{
  "num_hidden_layers": 13,
  "hidden_size": 448,
  "num_attention_heads": 7,
  "num_key_value_heads": 7,
  "head_dim": 64,
  "intermediate_size": 1216,
  "vocab_size": 32000,
  "hidden_act": "swiglu",
  "norm": "rmsnorm",
  "norm_place": "pre",
  "norm_eps": 1e-05,
  "positions": "rope",
  "rope_theta": 10000.0,
  "rope_fraction": 1.0,
  "qk_norm": false,
  "attn_scale": 0.125,
  "bias": "none",
  "tie_word_embeddings": false,
  "parallel_block": false,
  "init": "normal",
  "init_std_qkv": 0.0586,
  "init_std_o": 0.0,
  "init_std_up": 0.0586,
  "init_std_down": 0.0,
  "optimizer": "muon_variant",
  "learning_rate": 0.0161,
  "lr_mult_up": 1.44,
  "lr_mult_down": 2.0,
  "beta1": 0.9,
  "lr_head": 0.00582,
  "max_grad_norm": 2.0,
  "warmup_steps": 200,
  "schedule": "wsd",
  "decay_fraction": 0.827,
  "decay_shape": "linear",
  "final_lr_fraction": 0.0,
  "batch_tokens": 65536,
  "max_seq_len": 512,
  "doc_mask": true,
  "train_tokens": 411500000,
  "max_steps": 6279,
  "dataset": "wikipedia_en"
}
MLP neurons of a small language model. Each row is named by its layer, matrix (gate and up: input weights) and neuron, and shows model dimensions 0-148. Each number is 500 + 25 x the weight over its row's rms, rounded and kept within 0 to 999. Numbers have three digits each. A neuron's up and down rows have the sign that makes its largest values positive.
A block is one neuron, or neurons of one layer that tend to fire together. Before each block is what it responds to, as a language model described it from the Wikipedia text at the highest values.

Word-internal letter s. The letter s as a mid-word fragment, mostly inside names or rare words, such as Per-s-uasio, In-s-tinction, Scar-s-dale, ob-s-essive.
L6.gate11:461504437491463509483507489506536493533510480475582535524474481511488510484521492518513492557490477484517450446506513499470480479492512476513435483510511507516514525459491536507528488514495486498483501510537517498451498520467532523478474525519480477535505494476467516507521482481511566499520520470471501513515497463514552516507485519485525481495478540535500507497502471510525502508514542475517497530473494493526507507455468488479545532522485506505
L6.up11:531474529531464526472471493534518471519516502488490514557489540515516503515521450537456521448515472449486500501473518485483497489498515478474495526530533487510478519517534461508542468464476534505497474528545522515500542482456494513512509495487504509508515509502458482466493457536547525477473487518466508475511525494516554471509484510490512524488495551496513489474526502474497525485520483498491513536490508482470484483540518494481515551503502520481
L6.gate95:506486492475544525498488483522481512545550479470531496511518515493524496497461491485499457494497488522525449514508498512508497534489498524494521517528542579510498437485480542500531512503552548498478519471523517500538498481471562480539581483533525478462521523483499496495510500471492479498467498535477460545467481462526473456497526492510454446483551513548510509423462510521513519486491471473501484503502523530527500475461505523478530477539471522533
L6.up95:474511497503431469500528484524500513472504456484541492496484498510520486505515461464502501529493493465496457465563484491489503467487500498484563469513506526529482514504469499466526525488492483529528519500516503518467538514496470477505493498472520467489481497497518426521482462535494506495478527519494484542519453525507496481484523497514481529515490547499512529545489538528482462489489501515528529515492513498541518521515491492518527493493496525506
L6.gate183:493499481494479529518473501524526490543504506455496522512478471496491549457522520509512527527478502508523499486522552497491514528484472477516489504547520547502485530464448515551476432482508464474495446449541460555476564519496526475541531497508499486513487518513491510481493438492482524519526520482484485492522474532503544554485483460508468499495532497519495495510545491511470554517495517468552508462491519525455474498527504425489516522469517514469
L6.up183:505485510480460543493499507503488508520524424464528509483457501470510550486494525473520536510476456431536474457558488488485487500517497462504449503498539491536479514490498512475474483507491462446514468443547498539455498493517482511495519492522525527512480516495522491502426516478458500534503496490521495496464510492494513520493536498499459474470490483537492470498486534480474518479511539506513513459488484501529483482515485453487499500470485489498
L6.gate210:478500516489525494501491482507513483539531505505534500485491490436552536526489517493528519476506500522513477506522524511499498504540454492521484519512500504470507495534524512502496475514533521487510513492532495473459523532494534495514525502501451512467467495536506463516512537487503497488544500504523476511545478506454526467517505483468452492541578527537509523528522477483464546514524491511531530496529527500547500497453513503516465536462513538522
L6.up210:476516497489546520514504497496493468491471527550505507479464486485524481497509512491488542499462490519481526507516481519546495509501507509460446467448472522500507513535518497522514498482538463500484512540539503528463540515506511507526462476490441538447463465522496472485501529521508503509480492512503535511503521542544515455469448495543501483527479492551494499485483475490529516503538538485500543507483511493522522490502534543474526511472552501512
L6.gate300:530487451534490503514511465475492498544505451501492510501499519474520460508499497538487515506559473547491526497512493519473506498507457452520538483483478528486489500480528469486535503495500537501505528492521485498520505486508468491484533497447538502512486495517480505469527531560508475494507437518482528475536545504524527466519509467523488487512512504538553478463514507490493546503543500452495474467503548498494502502491509524491541479506502532491
L6.up300:520502523553507520499473490480462489500549449473519518493570528451494534491517508491495478509525472500493487526497478500499460508508441478552494504504481543468480522503478520465540535514534497552523486552492491482557499495479504517536506469461546497550478489467514495503538495522529459497480526488462492479468499504492476499512506525474503475509526478511522487485520560523524504506505489490495492457498544526528515499490503547461527508541492469502
L6.gate547:517487500494509482496535565472519491463472512495527551443497531504506496491455478489482479498512527484496468513483532486528476529503510496472483521490478561487467470477511496461520510543498511507480449497517469510509533521509517491501498509512466521481510507508449514501499511468518503515530475485550540485486472532496502515525503468484461513487506457494502480476450475487464505493486515477513530498487488489509536498493508489515505501512498488485
L6.up547:526511506480467481532504544517522522517491471462478468511489499489507533488522458502507535497469519492515488471496519516489493508512500526483501519478493521470514522479452466481491529497486540527511507476494526507545501493472503500481503500491505508498496547481496496510499550517545519518508530528459463545454492527481530474508496472468512512508482516501522505526550492525508499511519514499490545537484561500509468470506516510507529472499456517485
L6.gate566:517497485492478512449464536480522516520469509496448524514457482522476492524549536467458440496563546511478493472539506510457527486484514504530509485525486537484519500503479466534525499484495449499543525487516453500498516499515518501510535501550494515478502496489511504509520485546494493531504528497522512474482473523505519509517490497500476507529505521488506482469504533467489525501514499490516489536504512510481543461500468512505473518492514534499
L6.up566:499521522479507476486483522500513522515511493508492509540553458493519501527529502529487466497510508516506489503500497497499487527564493505506512494467467446531541501518456545511520494484509488511529487514504480517518484424517524502480491445520526478505489454537463508460505496514497464514498455517461491563528515534490505540508524530483515517457488465525486502455526528519496535490538511532484487517507484486530560500466477497490497517533511513511
L6.gate645:459502508490542518509506520477484480484494485526466494516491492469477493487470481450503476478519464491483522521485497479513497513468521476500515508480483479482509464455503551476516514496531473486518472461501500500517484481503485426528561503527510498501452522536541519516500506521501495508526486536493473526496525478492463526465501513491477505494500494529544476511478498520534486488529498468506532520515473525462491498480534489488556494474495480526
L6.up645:483540497517499522534498463479499514488515456462519487506540466500479483510449498508521477553544486479436519534524492501535509478519523518482525500446531542446474513512500501495521540466555517551444493524524487468500542492513503518483546512551523535483484499527534466484503486506565486471456490524507499489507490518464520491530499513455513475482505501490534493476520520526506494528527523465527487482534471513536476478457484448514508464481493528498
L6.gate665:467467500513517511498492509532485507496478494513541520505527535527504475446495523460496509546460522463503522512467463476447510473470516447481489538510486487490480437502505481518528506502493520506514499507495476451517489460461485518510476524531484454501534518419466510508486481490507479519457508467479449435506502485547492505469501470466535506498512464494511517498505479536507491472517533508486511509477503515528454497505515487442538469487510538487
L6.up665:490517486497506526524497490506508508497511485497514484519505496509537492490531465500479480500500549507521540511479500472500504490488511521572505534508508542515539472505539475540465479549530555490479535500548468507477497504473497511471454512487493491468566519469504544486468484497520486525462503527508466469517456457535524519500521478468501487499531479468525514507504490505493542477479497458506504476482460485520505461530504511470552513481499498547
L6.gate678:543494483502521465442462543499498483456527528458518528492523479483466513537525502496480484502520543486494478524516498536535516497532541471523516504522503506486500544541524474502517520545495463505518496482528489515495490497503496471530475514512526480467463496515502493545498444492523458512504510515475495500482482472478559531464523540558530487490453452485474473486516516481475508534483499511544542497501465468526507506507514503504508524528493475510
L6.up678:487461513487523516480526517488480467491509447485512492535520508540492475515476514519523480481512544489492480514477491514522489528520551469484515552490533516514505482504540467474515457521463449468525520532531497501526511499496534575513509474456508494515533507479498486457536509574525487524511501477524516503473499492527508529513490502481465465514475506532477526496506539470470487499548474504462491521515502486540480475504516462457564505483490506486
L6.gate685:528504456471523503518495529516524506505502536487494508472518481444469479534487522505499533466526495529485512453489546495522519539486485503477494527527514545538507459533516493506508449540511468488518477530482510512543515501483478526495498508497467519499492517482541449494489484483488466540479477489523510513524513483486492453506561445487526484501506501491447498530533498534489497502486530509523477479469470512512499522567499501487506463506488548479
L6.up685:496522490497494473539510458494483484483490503504467531446496459487485517512541562536488488491504479506503486482509474531499447547477509515522484520528533506487474468502557498446465527526505480459477488515479501518525519564463486496515528494511487467496519495472535507484481502493515488560468502483487497504478490465500499549498509491461507487487470474522505498519503480474488543474507491563554504490449525458510483553519491517506558511507468483510
L6.gate773:499534533503517494482470480531539447517492497483509526506516542513523487497522504507558519493513505495481492525468503524507491438493471514465482508499537526504502505494526490542508526505521527511514511488537474483475482496433513490491469509436480451497515559496459513511539534472493437512502498466509504501493510510509504492461486511489485504489455506521500493495479529489485529491490475510494485537519491474492469507502473470502513520508493523461
L6.up773:499486464510482505468499482493549478507538513519494559485451499506468503510525477496502499496468509535540494503510514506519548481436518467496526447497504481505455499448528490508472506482522480512490475452506493494463525490484510511511490486503463515512435470534478497509530547478485485499482458512451474479447487540511485529507490496506470519517507488524522501526485544543470546504533532538529477476462454473528449507485464511505495487506479484501
L6.gate855:473538456479513444487502525502514495479461469508497534474444468461490538475500494494509486478470529501541500516447504493516510514533487510511502504487495535512560453461492545509494489501493506488458491537497452529478517512495542451546536472514488500529559539490527459478523526509502496484539484498528499508491496468524504503512510479484454453506527490519548548505500515507492496491501495512456512524531510503503536504473464536498491495478471546504
L6.up855:479498498475480464519494477511480456531469505528476524521523486499509471504507526555476499479518520537494525494470487455496467530525496516547538501550521498532511458517503460497441471522557522523483554509513520443510540511510497531515519485514513569528513508495498514504512472514508498481473518503495490485525480501547521458559508508513476494473541478531465523530463518493529479515453548542520530483516495542502481509463506538523463512527503448468
L6.gate961:507491514524520519465504498475521504561488450501480499519476509520488495525511536480522486456547497524501501460509470470461505521484470491458517468452447484508527509509452534529475473543487493469521482547490499547477535551529518470490520500547484516524470501513485500487488497513505444515505468497464457482513502471459521501516504487485484530506483503468529497508488532480467529483479488480515469510504528510515522507506484477436459527532498491499
L6.up961:530534478476514486499541550497511505548507528497450532465529480488559454451485520501550493535538546535502484488543513515526514487473517494494484484480500512470498506504500482480489486490565487518451513517520551487509483490470465502498505490456468532467493519516488501502489467505506431504501521506496476485516524470523549524503507508489519484507483494540496485532461524478526501502502521508510409513484489512493484515522488511463533525526493503492
L6.gate981:467491481496444445503462480480499453509523521510475490478492540531480498521535512504458468533529502498549499522472554527527528461480477453515464518463465484501516508513490528443510494545485531487586508506507525506503500506521518519512495501506495512515530497497531499496552524497525512509530460479518533513482524477516531504464532490483475533440508480525542472538486501485519464533514512465490511511540499519478490500461512523501498514488504529461
L6.up981:527470486525478473547461486519519489560462500480515516490495497492508494499490490487509485485505472511544507510498494516520501514472464452503467505466520499522499511482481494513496516526505470494504481531480502474502527506491514510519477503500485518470495455503472487501509533494504490503514515478486457497493493509486522508497484493462528538485523494495442499523496479520511526524515509511546490511482491493496456484470532558471478532472502510546
L6.gate1030:549500497557521496494505519476449523507514517492525474500488508490491481496462519477550510500517467520488470491505472509480473490539435558482541545506471508498521490540475499450510500515470514499475510506529503467469528476524490488484486533451479517446482535518473465550481501469499466500491501495488512499531517473505519538528522529485480517474438487476497511501501498552510518465456517505463497474521495487526497519516521544511491510501458498487
L6.up1030:528514491488503559504505512496464495533504482498502492507503511502497457454518479505562506475475546445485515533456480545450476469490452520489536498507510515515476511499502543510551476449466500498488492487501445473506478512482557542506525472476521540511489491530484462475529516510548496469514463498436471491489502478520534493518560505514510510459490535510514466531504527476507515543475530494519512546495494506482484503518507496455479461491488558506

Table header separators. Column separators and delimiters (|, ;, -, :) inside Wikipedia table header rows and stat legends, e.g. "| Team | Class | GP |" and "Games pitched; IP".
L8.gate170:533492471476522488519530481529471516521517508521539502529509501499490509493492497502497454477492451515506492496565508501535464497538524511534519518446501475503518502492482512472462500527480483470515439537463379484488510509470526511533515512538543521505496539483461517501540487488503523548542528490509525511442512511491511493512479484473537514495528514480508504489490481513487518432494454454450501475481504469474503494493482532500479527478514510482
L8.up170:474471473511550515477515464507505511511423478503529554497482494543502506509530507515482501509517475498509471511535522494502471522538546508524512511522509501477550507509487483509516508492481473481513472531521467553472473520501497511548481522520519521462510444478568534492499530526510544480515536454503498504497563484485536477445495486502501477525524531510541479471492506507506521454487534476491485477503478494485499506475515513496462477520474499523

Single-letter word fragments. Single-letter pieces, mostly a mid-word s or a word-initial U/S/I, in names and acronyms within squad tables and lists, e.g., Yousif, Uwe, UV.
L8.gate164:490465507457523487505518515520558521508523478549503508529482512526493500522493506511508501481503501501499482482520502512535511517490468458472435489513526518483486505470475525532493490453558503492466474488497537474502488477527483527490524492499486512510542512501518509460522475505462452488510521542531482456479506502537488577502530499498510506521473496471488514481478510521512504489539544543532529514488509507447482525448482506494524530452543467514
L8.up164:475475487540488503541522537467514516543483527506531492518479459487493457535460519481467534531472513504464471486516504500525468490500501517478487449555463509495494517505530504491449493504498464523506514546525478467497538472480535527498517459497530478556496554523501489469504518530479490533482446539499513470473532489499514484503543527508464455480518483507509501534491520489486536505465472543507539482464488493501507509458497509489486498487510515543

Split-off "s" word piece. A lone "s" token inside a word split after prefixes like in-, con-, re- (In|s|pire, con|s|istent), plus possessive and plural s endings.
L7.gate244:487549517459514493562489504514503474486505536487477533475531470516535518503498504496465453464506477511498511520513511464509474511476504512483507496491449513503504521470513481472491523501531489486476474493527529453507508502506471527493540499440491482517503501466519511484533521474490469490502443481520523522530500503535545484489501519503570500480548469506495496533470471483467496519445496497499448488507504515508448499476490534472512476488497502523
L7.up244:497507461498495505523471566512474487503481494493478451484482544526479536479522453447490476506545497529523469502492535496519503484466547538500520477519482533505488490472494547475507472463475503501498487524536468473529494491479479514479536512476532475554505508475505489517526504512522509523482494514521488497474486543477499499493526487517453509480534513487512520521514517500483546564541488516523520493496498479476520494500518518474509487457537514510
L7.gate405:491496540512494477537487465494476468484507488499493495450499498522513520479474449507486497535542480538479499499535506522473483573539476514483452482505505522531501491481491474493478508505528522476516509454511475477478510479513473520480506547505452526462517494509521489481498483504502498511561544469519491501516498501508457436471459491493514482492502512516517509514518477525517493484525511531528494498518527526505549474525527527512504544496526473508
L7.up405:435507521528474477504517466449490498524528468451484515516508533479495470498503457496495451491535537552472503508520517487470467497501526532528476488517532517513475504504493522514533544465523447459509495476523511523504510522483476439510475477499471513467495500505500470477486509511497489547493519523473477519544501503534512537478555515455446483497462503574514471519485496526450481463535519506495551470540477521524527511493509483504491532501508507490
L7.gate1099:469462513510467505529526521490532501534526443489546553501524489505484517501560485531507486537476480483548512448496523470481491524472498496507529493503452496520477515481496531477503494476469479527480506480535461493463504495497505484449526530517462494488514506524488502522485567477495528512510497502513446513522515500521512500451530531533489488478539500564517445509508505447505450523525477546540490517486525465505515533515495473497535500493532538501
L7.up1099:484491537528462444492490495503516524504461562513476511482520508463517503472501482531468527491482504515532502490502516527495498502543558485542515492483500482491472487490470506549500490461494463500505495514496455520492508529473515537472466498557510500504534510519540491485477542477484506498496577486530493527456473463484466477500537516538492479448536504497523495502533527511491440491524525529518536522475513500499474510514458492484461549548502498440
L7.gate1213:494472480483484460495463487500465500513480539489506494502509506488464527494474465512488464500526490520539496499501513553526511474514468507511518527449509523516535518475518518470524508543507528515455525464488509516498491466498472493503477516486478481520512485517460519510512524513542480503498496488522513478512539527545495523475504478476529480503486492507515482510544510473474491508521518513484461532472506524496544465549487494470535507486517506456
L7.up1213:488473531438484525488524505476518470524488466499523500534494506503501534496518490496477464492484466491447472504479493521501479561473478484494541509452497470530475475489497454505449508465512553490535507536508492532519504538475507482514473477540516521478475462505478464563500515507499486519500524508515460513516519466500494438503473515485510507514496509561529506482488508468520533437474468475528480496484481552497498481470506501482490521507500519503

Table header separators. Pipe or semicolon separators between column names in a Wikipedia table's header row, e.g. "Commissioned |" and "League |", plus some stray mid-word tokens.
L6.gate57:451494510511512520514472501473541512524500498509504462483512510520491535541469493532546458515507510536520535532449502497544501485523488427576506519431478508486471521482485477524542498432486480534487509469518532470527511492495497487506522499517500557483478519490513461547502536488480478494490539531455504501524516501510528471523526490509522499491489500503498498512482458494533523510545523474450502531511510517496498519478531482528537489533495532467
L6.up57:497492472564461529504521479543498470530520478558519477487510524512536483460514507507462472516520479442504475489496492465482471529500479531473475530501480453495496522491474480515501502509512459525518469480489498501505500520497508495501526485461497507502538522526520504545521476477516464498538500511481483505497491483484493480486486483502475511530519477452440469501516513486470523494482443508484503494502529478517453529509520546503526488515465477481
L6.gate251:470524461483504489476521469517482500497504503503498523517504496490489459481499507496473484466488503478524505537483478512532497532487462493464508477485556473517506487503492488511514511568491450486497536542499471524509503515525449496503519454476514491568496529506476510495507497525518486486567488462494489487524500480563474509525498513499511490483541493497514472543495523504522455472505490559500486518499474522460474530509523538467495516496483518496
L6.up251:509425532530494512486493477498525500495513511503499503482487484516551496488484525533530509491480557458484509513510478507513477561495526512490492491532575499507493493530507521503503506500506519523510509512479529484543504517449500500484524490479517564537503458504480525495501502499505445501506484478487466520497444460500521499506512537489459501464480474519523512483502520477466499477532499497519498500485468503460489480459554555525532493500550515508
L6.gate381:490524479507484504444532507492480469488529499523476476469508492528516511480493493562525505518528526545470477508486483489486488504461490492515527524499507506492526474453503520447485510483508477526488498493497453486475515537492470494533543515539505501530506523498434445534502527480496510520511532532514502504555487507528545510485482474532506478522515514495498522475499505542454490499470521487525531502493547474488483504500481465512541464497500554495
L6.up381:498536480475502479507505426491476474511508497510522533474531540534490529487487507516444486499466499477468488496493461479543481498478506476489538512485521465493491459487460511486517490506513517492537507535507511516513502483510535494467508463473526520511527494473449536474509515498497516495569489476479479504460479510520501530506509537454467465501501487478484471493506510532469486521521483503487507533507515462496499524495450506507495469499492471481
L6.gate459:520533530486517506466551501505526499524532523504518451492562464486536467483491507511516498518507522475475449548535464505494475509495499471526487551485473480543525519502484495510522480521511481486529503496469525465488471524472469489531496525479509533514508507476511487464508564504477507519515568501462491496484501542497446438483481502501483544480519516474513481527497544481422514502472522519496491502517488504503529480463516493494499452495542460533
L6.up459:534449494502499458522498475509440530590499462578515474508490505566467482512472507520464508532529513500505473465489515487530489518509477549497474485492522553533532505500470533499494481513517513522474567513501522499490534525454517504485514529527497528494486486536511461514474492504520458500511462489531539492463488480487555489469501467500504496503467512541470491500518520485509497486532467479480522556504499525422538520516505548500481505526497492541
L6.gate527:466518458483494519478510480531494477508469456524520509468508468504488477505493476508492536564486532526547484508505495535521525485484475506494535522507504493559522481488512526542519491499494494534511478485506510566488473476456445488522540479531497498462504487472496499449536527469475502470491455507544502481468495495484503460546530490546449520500490521460481458466525475514514502521507462493472502513540549447456477517471483500505495545496498486499
L6.up527:537495508519494510542493449471488539520520499517529508527483494497485539506520507472509477502532459478548502510474476565467495485550491499489509494471491504490511508507485512524483442514498473480499561509495468450566511515543474508487460465457517536502492457468481493529506514480488506505552459452526521494513502501539499535523542520499500480550538513516541537496504516504507515538470483496534545481453480529482537520526523509507527492458492482532
L6.gate536:490469530552531513457524526518483488508483492510515516513516517511504525486499506479517526482494477481500506523448517563511477491526504502510506469483466493518533505495509533514466501542501555492453511515487475532518525551511505523541477522491482534517503503536490522494503515523486470505520511475501498476506485486474529485467545505490502472504444531515493503530552502491486506449547525498437499499460470478504524509472543509471547471465521449519
L6.up536:517496487518495493478531506489465504478447513502472514540489530504505498484522485484508467534477479530514473463521496558521438529500529508500483518489480473480517480516511509488480491503525479461479497526494481530523482440521488523500500503486503523500527502532501494534485481470465490516504496522522535493518507490491502489462513480475522491494502517542502463524516534496478524494539519476465487511566507507549513495475511484475513480467472480478
L6.gate569:483509485514505473504504484502482523514497524461501493508478519504496493502509497529484467522490479496486496563447469504496482493537434518496499515530534499520511483507478549515493482438504512524518493503545475505462494483490494507467514518479512478497504506503505513472549527460500542505492512450490513483539487486464514502444503462530530485517489484483466538517494483509484515510481510485502457515484523549484516485489507509479512468527515509504
L6.up569:571489499511514535473488496475522521500524518548501515468444477511463519515502502519504498476529489497533482521514471455535512507449511477507525480481530514496500493445539493506499519529487463507509523490481474484495484472509496501472462498495516449510525472485484489520505551469503457497471475515530473522519497490447511507491516468492503507490457499516511488498507502534511505507531482487516510522492465507482462484525473451488465480502442531489
L6.gate667:517515480531481505484518515512484475480477488506505526509498477518503498498519480478516517449469512504528473479423490533488527497499498497476477485468463460545515502529486498491492500525489521496507548506522517478521584476499564520509491542468555457561519499463474458505502524478484495481544491545480491468449469504497523485488521436484510516480481505536514462480485487473482468527494466482453515492524476499502518525539515526495506484468496480523
L6.up667:499512510552487493504506537506462466494529502492471532518521485500552490505506452458526489469455520519507497509475497512495511520487480491486488481523466493501530530499524463496502509543499475467474475477515523464468510504489489570516478496520489529540460526475522503488495504509556506496540544561520472498474498489497467456498521482492488582455505470477498519485493462490489518461524499505470506483511477510497468506515524511495489457512526477519
L6.gate826:515477459502488516505511500483499489517462517497506529536493462492496468494564474491503480506496502518499472471498505500507513529556449550542511450541523478487490483526488495502520502523465492502501450506520452486536517543486510500489488503451478535502456488512491485522483481550510501513485457469506475521455502488515504493502559456495536513484509524494558503476498517475509478527505501475536490525490491531495468458488486468508495511523510494466
L6.up826:474453489511523494525504457486494482508521524523479548479508521474478479483478536477505536551438541507509486466529492525542482487449500474550465493481511513506501526499499491513509500461538485520510511519500516513520472519525461504482465457512500520521509507516487460529484497484515484536504495473552472477495463475491526499492520501452504513502486487463535489496494504463488504508465490537508530493471488522490513483485517507522465481487468517525
L6.gate942:550477529522504478477484457492494525523521492485534489524497449459486493492538480496492501483479510489487496516527487481532446496564533523504502517502462505525541511528476497516481480471524510489494474444476510480500546525487518499498474538471482526503494505496531494461494509477453529508509487478459470478516531517473509488506531462458492512488470473520553496494521531450495504528502517488499492528537537480489495491482486506472460514458498497475
L6.up942:515501529507459536507498468445504526501541466512503519489512464489486506491510429523495451468477467478507495459493488514489498520546508533496498538519503447512520525518527494502494520488470512471512511467490524479537495535482502464526506480483503554530509536460512476493481478459486501470512506566557486499480486474504466462476502489510521527520487498506565468490488513461453503502494476541497483508540484495478489475496533506502512462480516488473
L6.gate959:508497501523503505462515489465489449534525491513512509480491511540522473502506491517495493504501505444479458509476497559508460496500480520482497525513487491528526480492483476493517502543489507479470480474484471588528508507507453477525487514476484525550476492482493480488480544514509493485553514515521505517466472495522425489480483482520530555486459492491468495498500520495481520490443492482507477539492498524478519496488501519503505494469522478470
L6.up959:493470459531496511469494490469483522515526489477436491530489580550514521542508449508515484486489454480546522489518507469533513515540509567464489481491477521534495520527512542519461487518500472507504503480502471491462504490474494510469547491502507476514539531525474524499469465515519491469507497506506448512473475493508511521524497487451488524477516495523515489469568529525472483491527502486493519487509500524489500470488511502479498524481494488517
L6.gate1039:507465537507519437528512481447522477520503485477537503482478479474490508496487511527473462494493495506529498522539517515466485559514523527489480481507518503516484481518501513486517469502506492537506509468486481514516514505496468476551543509486461514490482524463523509448485513479476473535475521529547500457499477499481516499471498497503508480510455458502556536495498495495493537531498496440455453487480522462520559460480467460500504528526521528508
L6.up1039:477529542467470432548477472464543496535503493474518498479486492570472479541481497523492502460480480538493537503525515527484486469473512516495503477498478505539516518505482499500531466525502426475501494502527478486516464482552473506539511526509494540551506526485504483505516455509508547461493522491530535495462519471505472492492505464511498500475487474522478494529469530459531483513495521452488479486516493512487557531519469484494488545523512489554
L6.gate1110:545487462492481454459541481517505514494509480465508436486505493531495507510516528515548516490471393547523526508497487524491472479508503516511536508514499525481521455505454498488547492506529497539455487500512508480475494482524442527462557481528480540498527519466483497503521475556505488520515536522487476521519487487488503501501518489542499510471462509489498511516514501522464498467543526491538497484518527461502526487504484529471520533504483496516
L6.up1110:480509487475475520528527532492483523465490496494466501473495480524485511541461498467537512533561502499471451465505475518515457529513497489476511492497465513486547442468515464457531480564488508493474535505478543522481508569432518517491515460482493502514501457505484480488504501468513458503510490528450476502474470507489509528501506488543534498486473509522487500534473533485471466515490504490503487538492503499502518448466509518449484529528487496519
L6.gate1111:459485461494526533517502526500485543529478487510505495471527507493502433493499467508546498488536466481514527528510416504508500502515498526469492503512446489547506513516451496482524500515516496520470531484540504507480517504493493503528519543486484526520545512446517515499507566468521521524533493471513509477524464463497523479496542465516509486493519486505491478535522497467480508477521503511506495498522438500513533502478522499516490492496495543489
L6.up1111:512492475501470494502533507484483528492540530494480493508505552520484503484526498479519535514510521496488511472489497496453516483520475530505468488491536495464509513508458535489558481485489498488525487506523475489512477493556522472529476548516523501502539486502483506478478451460475476489509472514497554480467507448502503502472481474541549520449489481483545480527527523455493548465472531506446536509494485550494489468459461499505506507468491516513
L6.gate1112:513493458514460452487506467514504468506480544510515529474522487496515489545491469519521451455508429505469500546516473534483449564511518524480550511500476525493551509447501511509471531497516475482473491499458456537485509495511444504509528485474515534466519456470498492488536526499496500492519507504504451455480526467482538460506490480524468465462485522506507470509545474477514492490484488496534532504501473481479500474464493559498515438526486513492
L6.up1112:546537503531466498486489435485494534509506525495547481478504488487514485483493500480455477502515498497487525531481467563470503524505451491467506507510525504486531511478498477488469487472479476514503494509516496507511537498473515476476507485466486512472537492476480520511514505545489520464501469527551503485472481480546469476516493486503453464472515479484487491518519509525513469515494506462515516502511486500467456493467480510540501485471474489486
L6.gate1183:484517464530542488519525482497516511489499483514495530493551504485540494485539474495518512508528492488528494504490481540523501442525493488451467557493485497473480497509536532512477560480518500481513539512539523527498525532507481491515510504506534496516480478486518528470519516528461488479502507523515535499519473497500538544476521556486566507497493460517515508514503472485514530490476532464534514502434530480470534544472535506492500526501509534477
L6.up1183:500477525515486506517506502477470490477477517507554563515462509500469483495501480501510494547545486508485493495536499520511490489528483489512523551527496514514477524522496497510496515481472529545449540469468548498500498519473538485484521506483496466524524494503462466542496510512494505521490507499494500437477455497513465476495437496547482494544490494520474457471524500503495511512501501479519510532511506528530498509478498518512533526494463483503

Table header separators. Pipe or semicolon separators between column headers or list fields in Wikipedia tables and infoboxes, e.g. Singer(s) | Length, Votes | %.
L7.gate287:502464511477516484484507513503461507495534496522529542505504516524548470480533517493484507458507479519497472481498492503497493509519493488484493466503528533523508500475504511516508475529479463467530492500536498507495477470484476450507513497521505541530468537498525520538526504529491497476525480490522513496465492512461527485472545530520457445473499460536531474468521548513449481461469505508538498507540475529419491507472528507511522551487498525469
L7.up287:511558477532521516474540512462493506534510515483507458518460459473540497452538542462482472497487516478551473472471497518495518538491533469542516543502514498491506506517537522519485507549482479486453549473530503467526539502501473468521507496486534487531456481487539497504489540488493458528460538485552460491516535497513505474498538460500530502442506485499522481513471475496501485501538477496521482545478489503523510510509515513488540541506559499492
L7.gate849:507508504529449528482537478509520504523524539514488507480472482506504481510497465534505526526507550489521472515492498496535484529492480486500534495500486512472501516498496493473486503455439459536514489514495505491455531524526478469509466490520489506512477503462474520524469485443450486532506474443505476500491558484523504496483469496518504501503490535487548503501481498487489461451454482513494513526460491495492496511511462548531445501481470507496
L7.up849:493480470502495498473504486486485501493506497505540534498464514538485478482508473509527537520489494484512450461482490504533475504470529475504516480488504472487493499471445512465518458465469495466515478476497500525490492486506480508474497488491489490534476486500451505514455495441488479508541524454504498506493531529549498511486443486502505490504461548494465524465523505521513458491462515566523505490474470465499508510490483559507441494498468503522
L7.gate911:459524535541485489466509457470517471460541510498470511515490551525483519506535500475513536527481492475484474530506475505487522479498487471506444509432517492500521531474483528530527522472501510506509489514555445515491485508505485494508522528535529506529463508509498510503487510495477476520525499501526505509491472505528545503467507486503497526491503484481487461518508489548520526487489496490475480520501496506476481512492507482469467516474448491481
L7.up911:464480489487481493498545495511484495504514522494550532479509443503518513519518476460488526526468530481493486511513498497500497518466466478460524505491458471485513493494471529502506560480527527528521489532533524494521463509505504526500462516487503493512461521497484494516508519571495486500522523527530460580504449470498478495497468529454493481463505499483541555495479470513443496482520524512469479497475496489513515465505517483505502479519499474551
L7.gate1000:485504517532511496477522499487478485519501454464478454504490534521535458509487521502499505463463470554504502449504483528518504482475506488447487472520525488531507528515539527516481506499513519532557588499510516468477483493517534532518516511545533513489470495541485512483574517468505527482487475480472498474496546493482509512495504464491488521497494479515529493491481487487528548478522476470480470506475482520464476478480490519483509509495517478504
L7.up1000:487488478533514547486521478501479494477497494489501483489489476486512436512503538487504526490509488478504503491507503534494489492499474507536489511481485471485505503534508537499518521507494531495531501497528491463454483509519530534534527464506507547544483497498420500504540499486520477473484462547478435494484531468450506522489493449491474496528497476464532546513529468491444498554471494484456490482529486507488452509497499484487521513446483493548